python train.py --vocab_size=2048 --attn_scale=0.125 --tie_embeddings=true --parallel_block=false --init_std_o=0.00548 --optimizer="ademamix" --lr=0.000154 --grad_clip=0.5 --final_lr_fraction=0.0
MLP neurons of a small language model. Each row is named by its layer, matrix (up: input weights; down: output weights) and neuron, and shows model dimensions 256-447. Each number is 128 + 32 x the weight over its row's rms, rounded and kept within 0 to 255. Numbers have three digits each.
After each neuron's rows, "fires after" lists the tokens most often just before its 100 highest values on Wikipedia text that the model never trained on.

L3.up722:120122153128120125151130140140106130116196135180135152171134188130141122118093075086074101135100140121166162124168125215147101134164130116133145145138131128144068160072152096094112091128095093096112111168089134118139136147124155156147104129132155126128143130141096083081069176161160078161179082079134123111161127109107092104134126165095152145109165120106066115124160178138108144152097129142211093108144151177212130129137095109084117121111104128147110081082182089131143163131076047140100104181145125176100090140171060204115171138148170121087177085125102095113094169116123133125
L3.down722:146068054106091143163162147059119118145077152131140117167136090161187144136085084078128138128136129141128133126151099100127128087141146154134136178134113113116175073146129156092178154149149159142085124132096153129096114125105131122149152099176136140135078103093079178130088157132090136168105063091106085120116107176082138126142107142106096103190168162136174143114109122158127135104169137104137107160097061164091107139144181101078145132088137105130146081133187146123169114141137105150146101101139123129099133110157145132173045136065157131134109133105183148109133157106187165128
fires after: ",", " g", " /", " G"

L3.up1113:146090089109073154164099097143093182114178132121149106138130116131120122172103123090122098132158150060215136093133193153116144180124136110142085108064124104103168106152136111131101103115069127152046119177113115128133127165122157085151139122136139155122150179133137128110125140156110122097194129080059096105125189110123156077120086111092145112197142117127119092118166168171116170164157094144159120113116120105086161112085139116107120148139139088140158157129131082107096141123107131081099144142133085169119104091137127145134117166117080158138113114103102129084125168143127103093
L3.down1113:118063178090211114039147132077146123120126099144097180187141154071087183080114148134139133160041128139134183156152087131117154091124125150101152133133163074154101139165109122119089100168132153143088044104192173176126113130148125069134139116150179072206119092148120122062115147105103076148095063079132149110121068157177115156150210093145154153195156141127114177148135092154126174183090113103139153111133116179148209113150095117182112163101152168139136164141106186126105145103117101173120078129104077165144120204049105136162160139131159131148174139107146154117175109126093108122
fires after: "C", " C", " Ca", " In", " c"

L3.up521:108083120103143189112039137165096103121175147112129100071151153162125085122144084103160135097102111112204128118137158116148132154148115085143124169117148161080061096111061151146161125107105205141099100176174136056106145125117144058105100195149120123113128149129173133155145124166107113141161140050124119081129120155123107136097124147067211119096163171164088108131128125153096150143101073103166117087147145122094159164092128156139139113123111139151145149155159111146108175137129169133153126117100106151184113121182043123125114164158102084165097102112113148136115091121115135100
L3.down521:111117110124140097130152183110165148077086068102132126122134155088134191103070110115187111155119163136133056122203150090140182156147130090131089131130118086125117165157162144123149131116160072100150129118146129076169101135166122155145126127133077128097113100140133090159135150162166128180149107092092141104147140170171165153139136132087108158158093105131097135105164117149153184153075141147133120101124124132124114132113139101137192146144092129136156077078126154115096049105175125179126094142119211171136158075111129072176105111182158102142137108108121117182069115209136098127
fires after: " ", "M", " (", " M", " in", "A"

L3.up1052:132130138115125118181124122065163066101075120057152117129170136167129137175114095127140123139137190069134114133125128104144108136117121118140131147170092132043109142134058122113120078152150141158123174129101144088053099173060126103155107064130123163157127202130191150149120210167154141122090087088096103141095109100122159093157118096019098112124147139087077134136060162171161115128121118118087156150190192044156112153135134117152088184158146122129159193116070096120144119154107119121027164106093090133085126105114089120145113135129139193135140130127137182092131117108075145119
L3.down1052:166135133143149172126173112072118104117124147117188117113056163134110175060036132100098138160153162119127122139061148124157093156070127142140115110158164128105075153087130136163100114152138132115117167152162091104176147141134125183152156135197114123119109090127128101129107146097092167118128138190136158104143103109151140138135129172131117168128163124078180164108145103140123110162133065118083125118102088160112117097071158154151162145123119073127137048187186165144207197110091095086219133142072148109129147090135128100168102152097103092096131127142139095145113112145132096170
fires after: "===", " |", "==", "Species", " be", " =="

L8.up219:108149193192098081109131131086112136132122138111124118167108157092139205114141159094156090095091143173088176084115126098139164133088167154115159082120155151132117149156102124162098123060096083159053107183137177139092136127137140093103102127167100102176128100091176145090131156122181146167172136102143133132180121101101165056127130088112117161174104167102111086192084171186078189129138167141097103182124131122085158120173157108152074089145091093138134100135101130122060155114157183080182075113106118167139091121202161032129151089130150202096127127150110076131137137167208150164
L8.down219:118076052091106117059101145157155137068169165111124182083150094088155079084176148115112133168099108150157118151096115114083095150131145186047092237088150135092143009128134118145139116115158188112130120119173090129158101147109079162120083121080164192127110157141075106108144080095136140100159096123118191099133134109131083146178088116131104112095083147123088166129102141147159085165156100118147148109174112150174129162110101156175134089073137168124137099122174125113120108144134092154130142169137152094131199182187085131117156145088081094135123104086137155145130128164124074142
fires after: " con", " in", " at", " Con", " Ar", " U"

L3.up833:111160158141130153145067138145115133121122132126193151139119099128108134107101146140115138130093143097140131119144214100183153139126166171126169116117152140091099176132128141144190148128077155147073078222147135121141149169088113151091068133152088127127106156142221113130145166130167125140147175056094108103129146154131139131138103081141154142110165112101099133134149159137154115150093135133176166182112143121122129095180167180113122161120106147078090165122172077142132085115083164065115127090154149131175083152112105209097159184108133131157146152153103113104042135132121055090
L3.down833:139103108157113104110201145161069135074086156094120059096120155165093137168132060105084217078107145117052072141117113142141158131177148221147167111143147191106162108125135104163124121119120146101107181103039123120096139080119096074155109109154088115132056188122099087154150103197141120122077098035171144108144106157151120093082168158114087117078165159112096129141084128130121145142105168178116108115180110159066064134172127074142109159142100126114087149097137057084130101105138078132147125115178111067082168097134113135151095124092133129108131126151137129109104101152181189140
fires after: " \"", "/", "—", " (", "p"

L3.up981:126155079166160139127079140159144172133075137130146071161140162127135173107116158115125122075124131120092167158149159219104092117099160153132182104176139149100096114106153111082119120139146114112144147156106185097157100166124145131154137185114127126100152082150119124172098157117094151149167121094093067077093133105091120105123173114079160143098126121092090094173149152110123141137134173119127151107074184116170125094024102113140119180101107129113096131045111157158087103119122124178125201126148170124084142136107090148101072167085129121181145119113072163116162107084140144079
L3.down981:120084182166025116166187120118166136103177121104157131119096118130118149060124171160157151105128148156082140118100152121119090096156134138180118144163170166068163102109155179062091115142153132090108126121088145201154174152105119171201137139122135111156083113079129141133146182149094057118106112134105139121171088211100115175159117113125091094178113121105125089068152049130061130070084126163128124173140133145165123154148135118106108169153131090124086132090159103109107142149090168100158096128136136109107134129111164182130127131140160103073073103153153106168109069149155124109
fires after: " (", ",", "ite"

L3.up1772:122203117133158127111105113096128128058174179146078117210109155127137164117073149142100148104077100166186141096100102137120167133124138093155124143154074154117049075141099107112114123131177136128147131113100118117087097139133128130148118109130107150149154096125099084102124128109158090097117092101080098132138171156082125067115131141121162112163169085159126070137128154154139149124131146179125150123059178104164108146138163141113171115170140138127121123104166104134150100145097154196046221159150166139169139145081104130161140183147152119099204021106098176168096071072132126128
L3.down1772:157198114069122126163135086082134157154155118146129170163151114112052077137150228193150178142078072110193160149130150117090052117118166149121119153133100174132138145112086112134133134110170123158127113088106106123106120130173132083095071120165126148108187089124164154118150107096190066117098085118089123145145110087176109135099119140132154095170061109144161110134204159145097177110108124145166172157149184100161105180157110125127113146211242105159081099157166091120135137158101120156159113109090105106115151121099135085145083165131119126117132176166139111167075108128133137120
fires after: ",", " 19", ".", " ", " 18"

L3.up599:091146128159075091178116165179138141142170079185116102187124084152142107088116144154102102157076102081091096131068144193189137156162158136151117139111115108081134161131184120151128137176127155178074124200158138118150107133163105125110103148156133121116114085096169061074067113135074131126172142079154119130129134089109109117131134113113152147164111139113095126145215108128121119157082064161123164105089140133157157125127189120131096167205123109077107127088110113146063124117111161191077129142146156122148112107138138128156097204115145117147180104139116184137104155163116140123
L3.down599:144153140092107065145172101051119073117099135089116113137111171122048111109143174101134086091162104140157152114104126127111120089103138114078132093125202111134153122158105128095142121139145150072159119145088162127081181100079081113095163116117133088118136192098089122127147195145149154125083051126150175183050092189157103160109088162156161134116160109129165125157104105108128092107113167164133136102128121132193150081181096124085147066133158117150123148109122121045217089109109132148143153120149087127073154111121149106160093113123165143065134073097151117153128118106155139170
fires after: ",", ".", ":"

L3.up738:119091131164099146177166121090131092140190177156178133149168161166176084123131119076130134135152136147125166121140203104173123081129092200146156206096136158119115161122166103133184114083095136156151115160204118067106080173118094127116112132142108116096128164104138080182090122113064137142078141114074101112173114078152112155135145092113165141127127134141097136099148167165141135152128171126151137148171146131155226129091088152142133161158170137169062162123146061138110123146097113198135109116086107145129087082140097162141119180143169105068159070111103126103139142096101106130
L3.down738:152163096162109194116138091086212211110138134122145149107143165175091074118134159121188113119088127146133115149109159136137131085140100034144120131066097109127110161130109143156135143110078076202145127137170084144097097178118139154085064167113141147084129134142169148126109130130145124066161146176121120130159156057139061137114081141147140166092183096199151131126154110130221167115227080129132105129120189069153161137124104149120127137132088136201126082101134133103101083138097080140154134133111129093160127107125146127107141080116144086098140137176173112132118137113129177134
fires after: " B", " U", " M", " J", " E", " A"

L3.up1505:084165128220187086107123152128105146163135143134164043133158145141173125129124050138104182106130139069132069139147139142126174144141130133157146101095127122081107103112141124108146114058144144112098081162090161109122097103102054121153161151129093115138126137111154089115140115150121113035188140144067169091150165083096103114193135113128182112103122119146205109096151199091070118136131160118140151158144166178109102165120171204147092111092125140142156174053134096169105118171112133118093174160154148163132091127157101124107112150100178108015143117103086113106097144034123142093
L3.down1505:144137079129100098144176130080142106118156131128104065162176173111124082124099176173170172119171080134133092113093159111119088148178183177163164137156066195110136110202149118148120115131142164107135120143137103069157163122122165098103119159106081068121083104112112120173074138210127139133083055104188131101156107168124117218060123136116117104119159075182085079120128126179195141148084130094182106138172130140117150120118174132134142143131140091118130184093169155088132141137143148125106077137163142164116123099127152135089130011142090105121111108174130119118116100197102112098
fires after: " |", " (", ".", " New", " ", ","

L10.up1463:162082113178147117167135165110109044094134104152134190117077151169159150142063171094097094112157147125119118060096118098155108098096086175138113117093145174097134118123121165160164101171123204130140174126126126147093097153161177136120098181147125121147147082120142094121107119101114072172088158139150124113120137167132157174075135191109113151086159132080105125092085138113179133162131098145123125146122143151144092155129119158163123141120157154100167139110129103137125155160162123128140123121144159177134124070166143158165072140129128104147174098175187211123172125075059077168
L10.down1463:128117132086128102117128082119135159132171145138184088122129197153134105135130113124133104098086154083097110145149109136155106185114203081192130153158143091087092136128110122139149107171129145132164092099157060160143182121159090167076121086102141172082131186148125190112100155128103123115128107116089129177093182113165085181135099114138125141139111086098107112135119122139201109129142151083109108127090123147113144118182044125100063072149146124146124167111160146158135085177147145126209152144147155088133124147072084131152156147155166132137097116121148090088136135093129084109
fires after: "-", " C", " P", "un", "ical", " Ro"

L3.up850:094130069075175122125143130142103134131152161139182107122154100136137154156150126093131117107142121019155169115127198190156116133142084096126158070040107122094115147125149122108097139106093152098114103140153100135119145162078169153107108135103136151132125157135182169120155190129060109075170159110119076113119146143168118076157044118100177114172140131138110128185187204196132147133128054094134156095068105101116171078064128139115115145128133148150125129156096065123105141129146121081112091124129134203140086178155096113123175142148087111158094087099090121127125148141055100135
L3.down850:128105147141170091090081117103069079115114083097100150166149139081111135090096149108170115144099095162111083119181098107155151124175137204107115148176164128137094145124066120122118097150150151133094122130169188114148152105192091068116139125138131083155073074115137103106123124144167151176068104103078169156134098058147155117090184119158174152188141122136104132110132078090108114229072174122141138145161138176116141123184102102172172155115153155105137133128106178149126136163137135190136153146127099131174122145109114152119174140158133118090171102122131153108121132152153136143
fires after: " ", " (", " \""

L3.up124:141057141121101138128180123116123056110091156088126107169143220188162142148132143081122141192105134118182140122116101132154169117109100083060165121156193110156185094142183098158143132130135177130119104086177119160144076198158113107067119053126110088133184095116119093037148129082097085124161048133146157093142080092157125084139159101143127146087172105176164174181152122080145171165130101139135128105125168115111182147104085171058109155165125173200149145141133143114131163129092116162128121137097117196082057115098065127130144119143152123120178084142162180118159100077111119111
L3.down124:114147073100150136091184098133138133069160135153175213143120147194082107178099169186129121122119120158175111145129107166113111103153185106120149175123128121118179174093104083159097133153109158099103146068117019098084151143107088141145118162121179176067105179167088144148131093140126139133137126152130143110137145122213142154150079083124133173124157160085081126163152159126102191128151124136055113129124165074141126139154137143097143114058074161150116130124103161123104092142173106153174174124104138054147154134066149066135112055112163157058094167120130084167072138147069133130
fires after: " C", "ed", " A", " P", " E", " M"

L3.up790:134145135192101192169122108120123128109123095139117093175144241108172129152077169104075075112137117163118133105090166102124144161176137105100153166078176118102081126125086124150125097125168158182077084180155116140025146140113097095128096150165071119141137103087110148098141095166118165139152100120134123070154138064087085115154057081143144139124176151086089122125125135158129145158197131159108140121173117067118190114157168173124119127085126072108159118113105123102120140174144216150124118155072105190114134096108116110108091145158108132032134166157053111087137103120152145146
L3.down790:132164112138154155133081149079170091154121161122168185137162153112096137106122126156092099135059145117116132108137094080146140079140180098149181093146157115105113123132115197181062098149094109141157160103135136077192128145098137132135107087119167151179129154092177097122167115129110121132142185180185176144117081139150134125129145177147125188141131149125125093199054087160145151120120193108061135147129063171123175103143088125091162122134116162163100135121113112107144151117082103174132101144117160104137167119068151163160116122148073156132082123108137135130181121156107070101
fires after: " at", " in", " O", "d"

L3.up1123:132184160164133102233121177098109098148182115093122177160179156131151135159072153098140150187111104108126105106160105144127129113125170108134130102110116136111147120093165149094122155143112113073103116137201138116087119179130126194086091147116105183151080173146112139127121207172092112119108085132172085173101095131158176160183119118111123139057143073200103171107126150169121125128101143134141080079121141000142120145086118144111156089139135131122105094149136166139087108136095121166103126208128169069133110131170087199104117155177146082091138138116123108118172150115146132096
L3.down1123:149128117114149079112193136191139082097105115119165154165072088111187182145141106141079079103129132084085128122111094121094110114106155112117089145187133156100130162126094162099121100141114094154134198142116102128161118107122162128156142147086114116139163120118125166152124106126113112110130160161108121099235149151064140113145067125141101162149107184083170104123065137150123149137138201145145106105150158171115092138173116109111168152141078107135176144147173116116167179146113090157161097105138140120142115087120099103138149145173077145140168137142078097112118112151102153126
fires after: "s", "-", "us", "m", "See", "Species"

L3.up1110:120120115177090145114075144126096117120162160100167138114073141183172089140122180140106122132112159069173159110091184156116141160149093119114099124120095184122033103147119116139072173097082118152110126167144105109128156199110130117138065093153119182112132183140188086110162117135091084081207132078100148065125149119096114106109097157090162128113142193102119083209168167168184131137137074117156134134130143095143118119078112180086131124102117104100087154159198079155122109113136127162092154138185141191173133135114118112085101200159117102113126112152103101117151152175071074099
L3.down1110:102141142057157095092152102122118127139135116133133118181185127094132128115105113136099152157082139121103086115163109123141143144212116191130148115136176133084144093097081166120167135087086151152128121115130137150144138113100133116135144149175168117154121069128160102173103128125144135126033111132074184102104035126123138113102070125074164112167131123172102162091112093087053127149065133089118110114158125168122116151174139135166096139156155191160160135120104146190140133136157147144133125124168097119119119185151146129142164154118129125133205083105116106121106141131219091082
fires after: ".", "M", " (", " ", " \"", "\n"

L3.up1699:129131115127151142137078168117126132093104138136120086176128162134129145153137132119011086098141162131066136125084164189157132113111166120127160164097112151111088081131103113096108142158165150170056159175108170105158137142114184128137140122143129069142165147182157118089090141095125115163110065151093101111151123117127060132108148152158092145129190152171130152158182129140144143155077112108142124122133135100133153083178118112107114159158169165140124079091086105115081137134105146124108073112186156190118135126121088201175191169133118130151160099116061125128140095159082065066
L3.down1699:122079121096198096127187125148142086152143115124151180185097118132159111112148143133159173166088140160114142149095120155126099119088128129169095168139110098130138076113125164169003143127144167163093045164195090170153167132119140142151113128105168120069171070204107152121124165058158151121093091130134086149131153148119111159166173048134142162131177124143108074145124083135120168090125104169132106119081115152138160115096095156099117195098070133177130149111201120083108110154093109154094091153139084184109087140121141181133136068136179149140138076120151098120090103139167129093
fires after: " ", "-", " un", " re", " dis", " ("

L3.up191:084107121136095102091191140092072115142095166150127118074128104177117142147135122125132068146184136065140141171135126163097182129126183177167184160114167151096115154140084123109152080119129125156116183158148174133091127073094128066140099130137155104075147219094161152148187143171115143138185174180049132118171147121158175113133123118100124102166115184093166105120130145131156120098079112111075140119133148117137111140107165096100116093094091106176084123169103176139048122142093125127135128056093090095138123040094110080134113133137170120122096130105132085090115082108189137106
L3.down191:106195132119085164113149167106209108165116168126109167096106180109122194132089097124131124094075136138101143120053122089114107077167085114107104083167112123161112155137165121087114134098122179068151115089142076174119180159104076133173096185117100150158145133145146123095101138106099115115118079137128154155108139190178114130147121096167155164111090159127115145146098142142143094068160135151168119113144054120141237109111053049121104114096126066167119132083156140140172118144148151143109119172137143122107160150112104177142119132128099186075124117133108159173140132112143150084
fires after: "i", "li", "la", "vi", "ri", "ni"

L3.up1588:133143141160112127156183140085112163123164113169181093143100152127128136147149149099095101094124199107119148090130184197136163131105138153137190123057121120140100099141142162096080129119093095135125152138153114134104135221105092144154117141141201220054059133154116133079087105180096108152173112154117110159109165117108141131168169099111132127155119129136171129166144179127136135132116082137122092122054107047111172094079142095107155121069123117144113051146112120117098146151093095063104088099171109151152127102136163095095152148111114132135143167130095119102137120120083181125
L3.down1588:124141128146130120099122146150117112162122152151119099150071130044171133130138092085060123145095082113108125116119135097106112080120086175102059092148166084085155090151136049092149134100171145079098095082116163143071187087173137055197151127193106093147178116129158119128188113136151108154119093153128126126067087131158134108132127162155124128217088090128111110138156077135132119094118217147119119166108145156126174101144115074137098124139190136110180148138170161130126183121158141067122125139140123173110125180150118146130110181223122036137126146119166116101064158114208154138
fires after: "vi", "ni", " vi", "ri", "min", " "

L3.up1603:123096142153118087135101147087091114156158189198103098115126156146116144096104099127182130138145109162150147126124117170119137115084148081165152062160130173106107152112129137132095156109074105102101130185166089105192123118132099085145101132084098176143126098095141154122107141178154109148116134124143126115137126103097106139115123168207147161164165094109112147124138091136119141153138076188113124132146142145157182141115136109130134143135185163197151108083103141188118140158091153163127116129162161118145109098068152099112119106094161153073118130167100075108130127115151151154
L3.down1603:121135114160147132132131121119120117181123102092127136117122137099132136095125136159157142158105182126099166124153161113100123097138119154073118135082120095120157145111123092000069136124108167095153139107125164124157168129136166221120161138184126174148136134079117097109115135110116113148137104120184127086149149139141121164191184104119093107127140124154107095112151127147115100169041168093107170121128104138153144101082114112066118162157122123160128165128121136126112140110143117136111062164135088145046084207100119205106159155184155156107066156069149178139125086113084121139
fires after: " 19", " 18", " Al", "tern", " E", "re"

L3.up1621:124126135095095133207118147115083156111245154160138148104104131118153118155131095133111101186124152121158161108098226154130128105119123100139108114080113124143075166139123127086109102064124162107074113225146170085113146150127159146113106113097108112186134156106186149105154157096058111149187119132107139125139176120142108061115072116114146132199173150162124119154156189160157185243139128145163118135136157136114206122107135114152159161158114164167148114111105142144104169113124157118121081134104153204117104132134061161102119199109114102115121074096071137145136127132109092143
L3.down1621:128136120145119164097159111084167131147157132086144130169118124169099150129170094059171087128144157154098125114081085114113163141148118057130148131135133116161145125148106098099114147092171064068134142083143103147112139140079109111192130158161122167089094126183143155122140135142153074138132092133120108128110129134159149180186131162148096176113155118157157176157093156130148118105152111131111115127155103075135172142103136156055103130087090118143140148098121110128148093169139096156094111085085070137159156113123157142147238101091139149091132161159065112103102142155081154109
fires after: " ", " \"", " M", " P", " S"

L3.up1604:103120122173077114153180130155185177092115121162182104158109148140154135220091109124110137156145121114150119132087128140154105061122026176136094120104121119132164091131139116159144117105111135120143071097144111121082039185087138130097100159139121123163164141118123162129123185117143073160204104114112124100138127142077137103146111090086181156106148105071196118175181170132178111166158085168176098137149165147122130124139119222128128153128117090170133103147136146147118135135111123104074119116115114135101127116118119149131147060156168081146097082108148130100131137140108095104
L3.down1604:173091111140162185098104153140095147122132118129142136067162117162137088161138131161129118171024130099160152139090122133133133166145137111139140114197129127185069186166136030106075132130151081131100116168154164163084171098208146122128130119153113090163072082124075072165136061087101111091193161103198143172159101135125075152124139100142091102135084126102105123067148109108160176117120158135126144105106130138123083155177062160175119090163097131127197185104192114102159172128145143171106082167117163136146147146129131095129165115120190121173118173123161140141188117135117169113
fires after: " C", " c", " p"

L3.up518:115120152110129093180091176121140073100140186140153103158104122139114160163186121106142118209114199113130147113168185157149105166145134129109095109183143156102146186133124074127155067121132203079108069118132145121125083189126138132133059080126091143144087119130105092135130105117129081128165118099161145130116191112066092157124117127076112131143158063163157107073124173152147126163150149134123123149084145129149094153119109177144109141208096148143114124150189138106110071130157160183099114142105150165146110177154057168095139142131116153092159112080157145113133068143149124147
L3.down518:140114087097134121142135152125113160066121116151121148190168097137130071109146101092168095072140135140074161137116223153108072095097122158170130137113173114110141076129108201179129051132137087132149175196155120111086177141144139098108132154187135109122098141158089103173121198161091156145176109177128055135181072071048138168126133111112100212102165201142103176106167125119100105136156125153127090094129126130153115122180153140142093107100192091050128102129093161150123170125131176149125129147099104160133110184126138113086118167173120084091145118120132181077159129150120138107
fires after: " S", "S", "s", "\n", "V", " "

L3.up1137:117129083124086133116081111119078126154139134151120123171183176125157125123172182053135113093176184067123141115098171171100183139156142177162068183136135073161100094162120125123135094094159237129133118140096106132109136097137141093160099187147141144096107138102131185138169180131185095182133043066091131094109133143106132116069077086092134114117145112079085098184140143130136130156166118093125167151071118070157138159100116108120079087132104102154119154160159180092108105159118135123125101130106126148138134077076044160115133107184116155133148154112102106112116128089108122128
L3.down1137:163130108104177155122108105118116155141201138174169150169125080129135145096168134140129150164080151113167128125148075128118168083129154108124161139152117096153086091112107146125160082102134134138081135150097107189083088200122139100086101104165102110134101154142141216047121100101050115151119171108101143110152152111161148054232158156094139116101162107138113057104083141141085192075055139148097133098076159150129170084108120127122154144112139142148114158052119116140149144185128143124166119127158094157177144129150157122186103137051172202134147204124134067195149127102094130118
fires after: " C", " To", " B", " M", " H", "C"

L3.up1022:195113138137135125154164120160093117061206150187140086121141146138098083127120159087152124182160106121104141145145169128112097148108070094147176128107108121119109176092090124133130122103154136153116129151155148126116123116126109100144032138118106117145135046160192096145122108149102165164135149145089158108200109037051086087148103097110096117197141189148113181128122118163160142124167125126061084161175194130143184117131101177135162143143183134198114122105103112117120064137094129209091139062098151104106108150133075141116142176176135151136131109151111121092142159142103155125
L3.down1022:153120061184121077149137125118146114142127140146125137135117139102100136068092057098183088121095112124151152119076122131122107155075153121133146075136145110117158127154124113128091146093154069127129118085165133138110108131145139091116142094114121081185111120103174207098137121207076081178159180175117106107096109160123124120131189139133100118186072092146111115185142122126164116123129130139158121128160085090132148127143051133174090172180121130199139156163136104146136133113103138126124169105134133082134079163128169062142159113157136116116123150176131131139143135179116125129
fires after: " E", " I", " O", " U", " Z", " J"

L3.up1225:084137121153093185154172141137166209109115120115158124134153146115164182156134112093130123141130115124090142089080191176120106163183122137136074145112116125118079116177170114092121157148110163102170083116104161146120110160137140122071135133159125146187054119112082121124103149122123070169149075096088079068132146142137150137133095109125172127160191087140157092202128167111095174171109138070175094202089158114162211100143110167109156123166046134138190106105109148126122117098106161129127119088193156190142120147112077164103149139134192126157183122102108140142142129146130154121
L3.down1225:144136095109177139084137123119071150162069173098104150108149160138042117116140133122153046129145105109175177140137105090111147109075127164160166106159148130128190146143126168170120116094158155147072119084112149175099154143181137112152144141124112081107156138111128156174162132078107114056097065093189132145099097104139129110150137138133102098183117132102133191085097146077103175158134104194178167139070069145152174121131120123095159093104137127170083173126136108176139155135152143172085085130094162099134139118113069114174145114093064112098162160116173179163081139149100072137
fires after: " c", "-", " M", " C", " Mi", " co"

L3.up168:125135179166106151040057171081095083139118153069074115162077099127176148208137094125141136113112146196139156119162102152125167158122145071142116080155146139079148153129140163091043167115126122119155130159150128088161104166132162106153117114104112117214129079087112096128154137092098129132098124110124142168198144110161100142099151124187107191139162074130165119149137099120050142172089098167131102112088182170123187113134149124058112176154116216099158089093126181105121135157144200135150131179152180130122058133102079078147076142109137137134132086169141114119103095074155121127
L3.down168:140148096141122106145182132123155131078122160184156117150142091175109072043145153128124109132105136132159125115114127131126095124129137144082134145109156133084134169116154121157125117148158126147150148105160053207098133098120128190160117136118053117137135142129112118163154139130132140126145138119130171093103098141167137128172116171107130137090166102153159118102094188058116171092147161081090121093123077057130176110115082159099155101165113047147130130143205115196170135115152108086081151103134111162013167144132128178145148134106136168176096150063133090169158121170168175106
fires after: " 19", " 18", " In", " (18", " in", "In"

L8.up112:173101164120139119193080150138104112128179149135152129107116225109116048184111120098124199165091096097118119085089181125127110165132099100119080090118117161100097179071095111073126104110100190142128132125146144151107120140145074094122098080101122111087088149067126183155126107120189071128155118145120099168058100103188157164135149119141215133122142083138171128111152165154160103138100136172127127120115151154130163156139096151137096145123081195178094111120141146096125113120131141164108146132050164128156064182130133181168126117164141189096122112122174110122156126150100142114
L8.down112:112157106173145120119197141107154139127130117091126084174151100153139114067133087090112128192126143133099105112174043173132161119146193145117183168098151161151129163110169156136162137159100100152082093140162135099059160118103145151139092147087082141131095082117097070150189158104129129227098107150112123111163182184116084094101111140135105135147131103106108088148109096120148164152200109131143137198127133112172166080149145144133148133173102168174118198092103146137097121140182181061147095067162104106096131115113177105106116134108103172168113118157161104159051081096136152116
fires after: "s", " S", "-", "us", " Ja"

L3.up320:136118164198136109126062142124148114116125208104106116131107140147147109126146152107151091119184164153056127122157140112089100097124130142137145127186156132173069136089107169119098091128109144152143116202112169098142150168138082121096121187100121128157056102136115062154117153134092160056104103118111105179155134134039121086117112172097159122152158134128112091043139145104124147109199124148141152067113134171117186139126104155149096118125138154076114141095207116112154095142149130224113147114169102199129106178161152155140098188121140151110145147129126122111119133121136137131
L3.down320:103121132163118140133169193151104062150119087085120093149145175123120110130106160133131155138040137104144161128177127109101111182058065167170093102095130111096099137068127128143133115067111154204136152052035088128136172168172133115089111095161132137142123092157138095120159135105149093166141108150117115138099133143102088179120133145162115080155111122157100162121124116104134148100084191124191146117112143107148098126150074156157173128066163149127169136119103137159202139126116102079097132100194136130138144127143085078129082152157142073158137157116136127129127126154128130133
fires after: "A", " E", " J", "N", "J", " Je"

L3.up775:120167142163078112170080089145153119129128148136129122091124162147120134140092077103103091113107136130178135125092191105084091157146057142152111127072162118158098111127166084126149155105077166183129122090167195138138074110086101106113145108153123102170128094107160087156131142111114123131121050141026124132137149071151136127105105085156189154151148105126106121104127156145141170159144099128221133225141139163132186110130149071078104135114084105124160147157140119077120154124104159132125087156162123187125094170119115125143081157110090153097106153163121153089112168077102105153
L3.down775:163190098130112132105170134108097124123130116165119143071097107190070108161094116117182135150116133117166146143150093156150118174076157069124147137191120135139136143126098104117108143132132151098197127129104128128087133189067121111141174163152150182110090142126130118134126072068140133138218100147132107145128129097178136109118141095094158176120095108148151121185080150118210147144150121099124122117120118086089147155099059184124119060097096080203151131092132094137076095075147089120164127105155117099123197085123164123118174108110128153171141145160157076182183143154125140151
fires after: " re", " c", " Re", " B", " T", " C"

L3.up227:109087110146148167139131116184156155094134171170185126078131129145131089137120150131092100154152125113186112113123200120137117147201084106149107109101118144167116155142142120147171132079076161150138115189164128120158145134096149108192061114145140108180139123139145153110119131067146111143158111080138114158127165091096129063103106101118200161157180108139165180106169158135144117170137102134182138175126145092159189114148117148131117158126084161159159110161156140172151156148094122167131167055125110149088080153189091138124128121144080139146132122181122103111095145120064175141
L3.down227:170078136138097120140123156109093067119119184160136178123132119116107097073125151197102065112154157108137172110161156182110085119147113215143081162123120120151163105099199186068143139152103155135137138097149123133181162158137141137084148092163105087139116079125185112154130144105114144060143095111111150192097063129165101072124112137177116133176097140184113150155127087139077143078108203111152146123119127138150096088149060116061141155149195100108086167155116172148153223104089132116129124135156075159050105188128137135095138145127113157104145152102119147094175100148137143082
fires after: " K", " G", " B", " C", "-"